MLP neurons of a small language model. Each row is named by its layer, matrix (gate and up: input weights; down: output weights) and neuron, and shows model dimensions 0-255. Each number is 128 + 24 x the weight over its row's rms, rounded and kept within 0 to 255. Numbers have three digits each. A neuron's up and down rows have the sign that makes its largest values positive.
After each neuron's rows, "fires in" lists the words (lower case) most often at its 100 highest values on Wikipedia text that the model never trained on.

L3.gate446:084088145135094128119095130115086148135145124104131079111174136129121117143105132119144102087131118151149143109070133128164149143142134152132126138137130141148153116115124130144146133134131122121098142118075130120102148140125110101099142119127125101145173154098118107147136127108118146134117153095150137150136114168144117128155160122140117113184137183142066126040107132148092063132121163110151130152114120138093130161144138133141092110136132110127109175124106162170130149145158139137137131145133160166172128085168120092130108126161128102150138146122146166140131087146124106128105156134117097100200101143136139124138142138155106160103106098132102150141158099118134113161167121122134111180115064125149134177137108119132103136122104066089130128148164142137127134145144109
L3.up446:093116094141122136174108124132109165123111118129123124115170113088124141172130147125129100118131141150086102107100138154141145125185123116147154137194119142141104119117123177106110101096099119108098159148127120090105126117096142110110156137108135105108147106067107116169135088165151148143146118107121140126130117152153086127115110151121118096113091110148097146158151096136128111082123137123149152154111116102078174150107081116101119127141143170103132108109116093087126134169138117108153098123161112125172119129157103111138135145138145117125156111153093130130124102119148117136108136132112097161189113154112101125146134152158124113129101123130134188130160094107138085133121138134062147132118109130087175158099137145170133157165118107133123120109139124172159170154169093
L3.down446:142124143130103123136137104136171119132104133135094160159107118127115127185136117133140143121094094124142108144125111116115085107101104127117118137130101119123099112107151148137144134119102107089113069122125140165123112184089142083124112150130098161066150157118138111142173107140144116119141155122135153131118093117120140154111133111094163135165117124106118124132107100169119113105195171089180139160187125094118103150140104111092066155124122148112137119119137054120129114148135159155104128164149091099134101126146111142112116128164093153149111093166141132126133118124175113150069128171116151117139141146129132118128153119136111141125108142133144160120136086153118139116131124140138100109142107114125170139127157096119082113196116139169111142104125134083108114164145092
fires in: "is", "she", "company", "was"

L3.gate122:104145166104118103120142137115080135136119129140120142101149138135180064102124117125104129124159115125104092168109119112139120109110139168140216166139149095149088129123094126127146113132105138059140174135083100094130123132153116076126146102136104117143123133119147128131173126124115128104123117107089143111128110155129097151150077094088163108093102109109151104143108137133125159150148130102135140129116159097113177130125140154149132086096150100132147139146132086164149143086108142143149149168123138101133183117126149131123130156083118095167109114121119140125110140156143141117167106148146086117150147119142130134169136108084106148165130117121150148127132114128120119128106141098103082132140127124107130124112122093162112114113175060188143153151136126115128142153113102
L3.up122:120160128130132083141110165152100160139091143113105126126107121123113121098085115130152088095160133087108094164093147087159133107118145112124162138164154102109094151144132137119144143130104125115157146076095115167107110158152158112151151114130114106119125175129117110124124134144096143135134112104072162118153122164116146111155100137096154145100098100173159124134065139127156156138145126088136128131103153092113185165130128143163160079133099137103162137091154083151105133076103149168135106130103146134126154141115091132116141143126141079163129119098122145147108128133139150083103122117126120163174177113156161132177096115075111140120097112138139146113149090109114121095119108145130146116151101113140137092120117106137100133120140112148113154149121134124098176139127128
L3.down122:164123118099127136107127132123143171127102110162160115160104149122144115118093132113136075116118133116128100122123108120119123172078156144117180134153162103174136122128159066113122157126142159158130139126105093148119120132160183117108148106151137119148125159129146158118127150134088130116102140086126119122140129093137155132134118123117152134100184118140120146133127138155156096101150110120128141136152175117092104117160109137129150131145160115149117080134105125155113128086136159134075086145120125076134148176160147157122112160111133126108164141158147147100129135139156056094136171092119168121144163144088162144146111126134112145127084136077098120136143175189099132113153132119117144126117132137154130138173142110107097095139133106148115113114164106122083124121132184
fires in: "be", "are", "when", "may", "is", "were"

L5.gate15:076096148130119122138101148114107125155166120116136074112121181126127126129109141119105148093140133139121105103104138108110097122119164118103129127121151095115168131071131163169134177118132108156110175097119116086087097132105127112134116130156099168177117123113169116122107101116141132126089132167153130106106136127173122130136158196124110133114094137138119142131139097139134177110140114145111107110134121148180131086085084144131120146119141133089152115162131133130112045158092178115137128143102128153113127146124143139117096083133116139141156132155139146141123126154132131136101130125130127119139121137137120074091086133116132088122150126155118127177093158121085115170117152110171122161156125136126098187102127125132121089153135119162124130149130163129139166100105160
L5.up15:147141151148135132155118136192136159090112131118134137168163145124083136112101140130079104133168107142103099086175132138175130114162098160086109136172121147136152114126134115130113131134161110116101140112107132112145153157096123119116114118150102179125069131126145126122119111149130138122123131159139167150131154133175128161098124144116146118166148138123145143150144119116135141125132088119098142123096106143120159104118096129110168137153148164098135115132137147110148107090102133126090108108128147127149098141110098118075118092084135138120135132130137118181078169137146139123108095132074115110125103168115076108108065110133148131158136165151091120140119128155140106169162107099129141126133090118105110175125116079178120134108115131148116156081134142179167143108127096
L5.down15:124172152146104122156085163093152107147106126102132146144148161078139133154113141137137096113153104100105140145139111173119127162131105143133170120147106122150106099124106127145101112106135160152168107127121134146155111125112125111154163132110154082124095133147130109120136161116153171119112103125105120170106116209133170151143118117148176117120106092145093108124145098117124108085163091123099136136125147103130130164158112116160136154105102102147109092135108165140143145121136119082132188100116147114090142121160121132117139142076128166134124161127156134132087132144080120129136115115118141104131147165101159132093073147155154163130115124145129136076090160119154122168131114125101083120112131078147133082127149118110106126166151147147123115134154122114102187155146114
fires in: "to", "of"

L3.gate595:153194102130117163124111140133088147133116122107140091139136155140167105165130129128084135167143148131110119174115115131130155159147147146140170144136138131133128111137155109150099129148122126096105159149128109138162079138135116121125146125119125195136125177127175152126132104131086093091130130100134142128125139182154109139148101107117135099081131104118128126117166107094152147131140137147121142162123124118127141138156097140154151179103101156107142097117117154117089122131118150092154170150158105117200123114184161125115111129173101159144127141135142102169145115128128126093146135138090131111106127129124149094062164162111107167140115172139121123117115144139110118163157136122152055130165120127096077153130170127163135112134154103161130114082132119144127131119111121
L3.up595:091140113139113112118099115152116165116104138119096093135088110154124112137143119129123134160160173190125101173134108137111171153138134138117100119132166158137150153141119114111086197133139116173090114142107114149156087126120128147136166114132143181133134159122135165129100103152109107063118146110152149129124132134171120121137114142134140092143127111138144133097062102118127103161108139172137183153090154099085143119136091176124125176119093132084154099101104183120105090141151151105148127123131151119161074143121132113107148123148128182152136126138132097134129090110129098112143138099112095122095124164161123152103130119128108152156130146147102138123110153136118105146157143096144089129154140123126102146101124120134163140085170121131115112148136107149100119100113130
L3.down595:138128185086144079134129131100097129106113108122112118125130157117147130144122170117133126142155130136129142118101112129152134152117160159139120126138131092145155129167121130145110091140108162151122112173132126138158072106093142162115107119138136156123152168120111138103108166130162146084146128116107152109119134146137128133131149119105195119100143104102085124085089150085064137127140103138123083118142144097102117149131159112148117151119120127178186101077105163166126127114140123107109126135121174165132103148140151132098140131134143118120149150170155101093145128147136118164105079114128129095153079136124158162123112115086107085136116131148150169098093132199124134162133135168108101120142139146126107184132104115142126130125148112145128133157180096148113157116103116
fires in: "to", "before", "while", "into", "leave", "from"

L3.gate93:124156138104135145135111127129141139136119121112140118128127143126147098164118164124110134069129105115100103143088162139170160133080127136116140148149137094174089128146148118117133167111081147099111183127131130104179125133124125093110112104128118129133138147121108128110135129111093109103144126145074129140137126097152120130096093117077170132107131132058138128222139099134110128146130117060158113119111098110142162120133127152138116072114124159148172100137158113156131154130087126089137151132096140139194130133149150145080094147094112079123118140159148154164138124157175136118151100138106105154138140103150144141122111174095170132093096109121140137120120120157128142143161109148148145149136097130145106142161139104088096138125134113150135126101137144129105143125113098
L3.up93:117143136132116095103179125166139158130088129130138146098126116137114137084133153123122122103112135096119147110142139123101187131146142101109107128126144097160131110125148110142107142154124116121200164126145134142143157125118120121132157133157076116140111166094122106120147124105123119121151135084144124143117119116126134122177124116106117097107115154141111129136083117215088131128128141164144124140167144161098132137126166151148044119141116171157070139120105182170095075127150107121125133152081160096131181138148148152155138165103143105118163116124141119085138135156170146136144142140138100144150163116136150127161142168116100165143098142098158169110106139130140135164118142120109115096111112132149146144096155129116122148155108107145139109147143122122112134084170103
L3.down93:147142146107102162091130161138140161140130130096169113111098126112114139096096114128114068102128091128131126129111147172173127172112134126106184127113130107132100125159086115141185176156114150122106141086105144129105114138114165120154127127098091100123129126153117157153122119123144128106091115109089179140113106133146138137119124116127175129126144152104117135094106157142164085116106129108098130133157124104085135171114105090160176121163113107134116164084105142121139145120126153159130088109121121156081112080098087156140132158152119143116152151114177158122119084145116145138114127109182146112161104147140139153163122150160132125127112156114146147123092084136146117110132126107094115152132087119058089125152151117083098127150132103140132138150145125106099143117123125
fires in: "been", "being", "be", "is", "eventually", "was"

L6.gate599:104103137157128128114140128105109092117099117116084103143127182113115115076124105120125070155149143204160141099082160122144133121182094106133106138102121167150135114140092129091150151121146125094145121168120070110122131121122145101167120127151164110117144170125137113129163131115088112126097120091104123166109121133146129148115141117105127107129109123145097141116104138099104150065146178127131139136129155068120123137090154088138134136127136170119078130092118113178105093145157095131120123128109136117082131097129112130128103159131126162127122136102135167109131109153154104182142142193112077139123126149143126118112087108130149127123095092118130130144102135128086099160108124120127108139143128119140153152119140124115148119106133120084138086112110140080118110103094100
L6.up599:117134134139144143173100102147131141130090137143105063138090153126104145108109155128120108145098106092132162087096115081143135094118141077155131150155101166151135129137105132087134103134115125156138130062123124123192161127130135104127135099177120096132142114116116158131080148141133130130107095098127148118143127168126161103167124101084093128139163085132154125150108096126120109064123140106121143126135150117150126169142059077124101154135108133145119137119127139142114091109109134152082111104137160085135103124088117119125153103124113129137168121101151165141169134130163112143143132144103147158107155130137163111099135123135148153141116167162130120117129114138106140170104149176089150129135170116107131108124150113145087118063132129088134119120146121092120118118152143
L6.down599:110106120106087119142145147094115122131139117104125125149149130112104169171134124121103113132138081100174136111134127140119121121175162146122069088100122104160137135138158089127096147129131115134117129182147128144118131117103098146119101138128131102076152129103156170111135148112125114113152144091164147127109143144097132098108140143182175128185141130129128104113155121133156124116162098150155137116129133145131126144095084123071128143126161124142144146168118117118117122104143159171097131118150164201115097151123168143115149156170160157151112088163151123199087124144120134170113114109135130125118133153115123099146166115071144099162099112128167102129132145114105120132095085125132108123153109135117146088114131132112102150152084140117102089151140154149089129158126128
fires in: "is", "been", "was", "has", "and"

L6.gate1:132129110163124123139106113105107092160127110078113106129117117149079104094120116125085100135151162146122138103103165152133104111145104099173137130133121112162158104157112151129152126138102156111151145165113104133145147131110126140140123150143162139137106126132067112114143123133079094093127130138154117101124114108106154125112136119098116137159155136116132116146099153109110146087179124136122098136180119118130133174134094113152162125159080144108156133114141138113079125130103122068114149144115121139134113149127120155162106109145162165136150123165133137164198146137111163148107147174150111169133185115079163113104146126097160174156127107175143111127161093127122144154100146088177156117142109129112153124146100100111132128117112127125119096081140104116125141190112129
L6.up1:148144116140149157127117096140100134116157145166115107153063114120110136167133108136111138072156139070110124175096154151160150151126108171099161136125135087133117113141184144109130111147115127095119103091121195135118125114094147114145119129140115109121155130141112115100109107109125122143131154134122134116178108101118156073146107141080159128113126121118148139153150137150136153119137141115124094151138113106086136126114138136106150148103125146091148117144122128125121102078106100085129149133107147130088127130190145121151129118096110100146132150131167128134132133114181133127105101158096088172122129132115080091077152195118144175138076124133079122080103155140141164155162139144078113117118143124102128131103110148123118117125133146131114104108153139108135091108091120
L6.down1:118146178093146141101143112124163098126071116094124129131121132133131131141116174122112141172104125133127173131126087095125162110121112146128129118134124104091129139126139086107131130118138122123105109122158115152123129089137154140160116161106108141140113129114139141126112100102132155115154133120118087124156125116111157107128177058162145130096126128104119156138110098134152109069103164136110099134082158137109129124068136127103111059138128120159131136110157130189120141119120162145146107135193190162161133130161116113161116117150105100118125129105120106127127142105143107138132054141160166109130144084117153126121098149119151081086119148130136203151111111142130121112115115179136131117131125113094128132083131149134133129116136118107140136140122125152077165085134167
fires in: "was", "and", "but", "were"

L5.gate194:111160175173114131125153129116122102127147131116127126143097126136142093132142125126134115111120080104078137126131160096157104146125076115117155158113141083106161169159086119120132139103171150142135134121148132145093100100117128159117143124132125158142125126108116072128156138169125107112094175139097132126138158116113150109100129093117135115168121158134187142156159129140104217139164125102133108143085113115142136139126108146157104095151151139178159099181143139103103137147129158096148162133160119092101109131136165124125129137079132139109104142101097134134112146135124130133128133047165141120158130120137104150117110152124090119117142121143156128111129124132117133140096141199137143073179113119069092124129152126132130127084140123117150124119143136111118094135134097
L5.up194:144131119120171133153123155100164155116091135178086124134107116091075149095075131135098120134141159175139151146120133115130124099168087139145152164176121127158098134141105117127114160174074141129129100110127168135118180138130160120122104116157195128083103121152170132093111133153148092136099131120093154148095126137140125144130116107141143161137116134114102119086145101098118110107125136094129133192101136096140115107133151104100117096131139134143124135130107108100119108100135124133117091116077144153137130184114097112109085129142138149147136118159083109143150104136122115090096140146144084146108161146108122122132118136103098178179137121110103087136163085141124087152114140097119102167136117118150127150169117151133160138126128140101122108137131104104098115115127152
L5.down194:148126113131098105115118156135132143136161138140113122125147091109121122142144154104168115131138160129106112137115123166120130108054168143116127127096147098106125148139152123158131078195130100161095100135114108095177142182136086125127152126110116135147140124202123141162099142087132187096159129118123146127150133129105134155108119151144131109108113132122112137050186171146132154127097127160113109129165115150141135120139158140084147155147126138136149110116092150145124143137132143125156163110094134118165167114132129117161138139120137083141100100167139133115111081098131104132154127134142148124114138124178151151133142124126123151106146140109124087155160177109111123131127126121129153183105104150125161121115121115131140093174109160131178155105113149181084123145149141
fires in: "was", "is", "are", "be", "were", "been"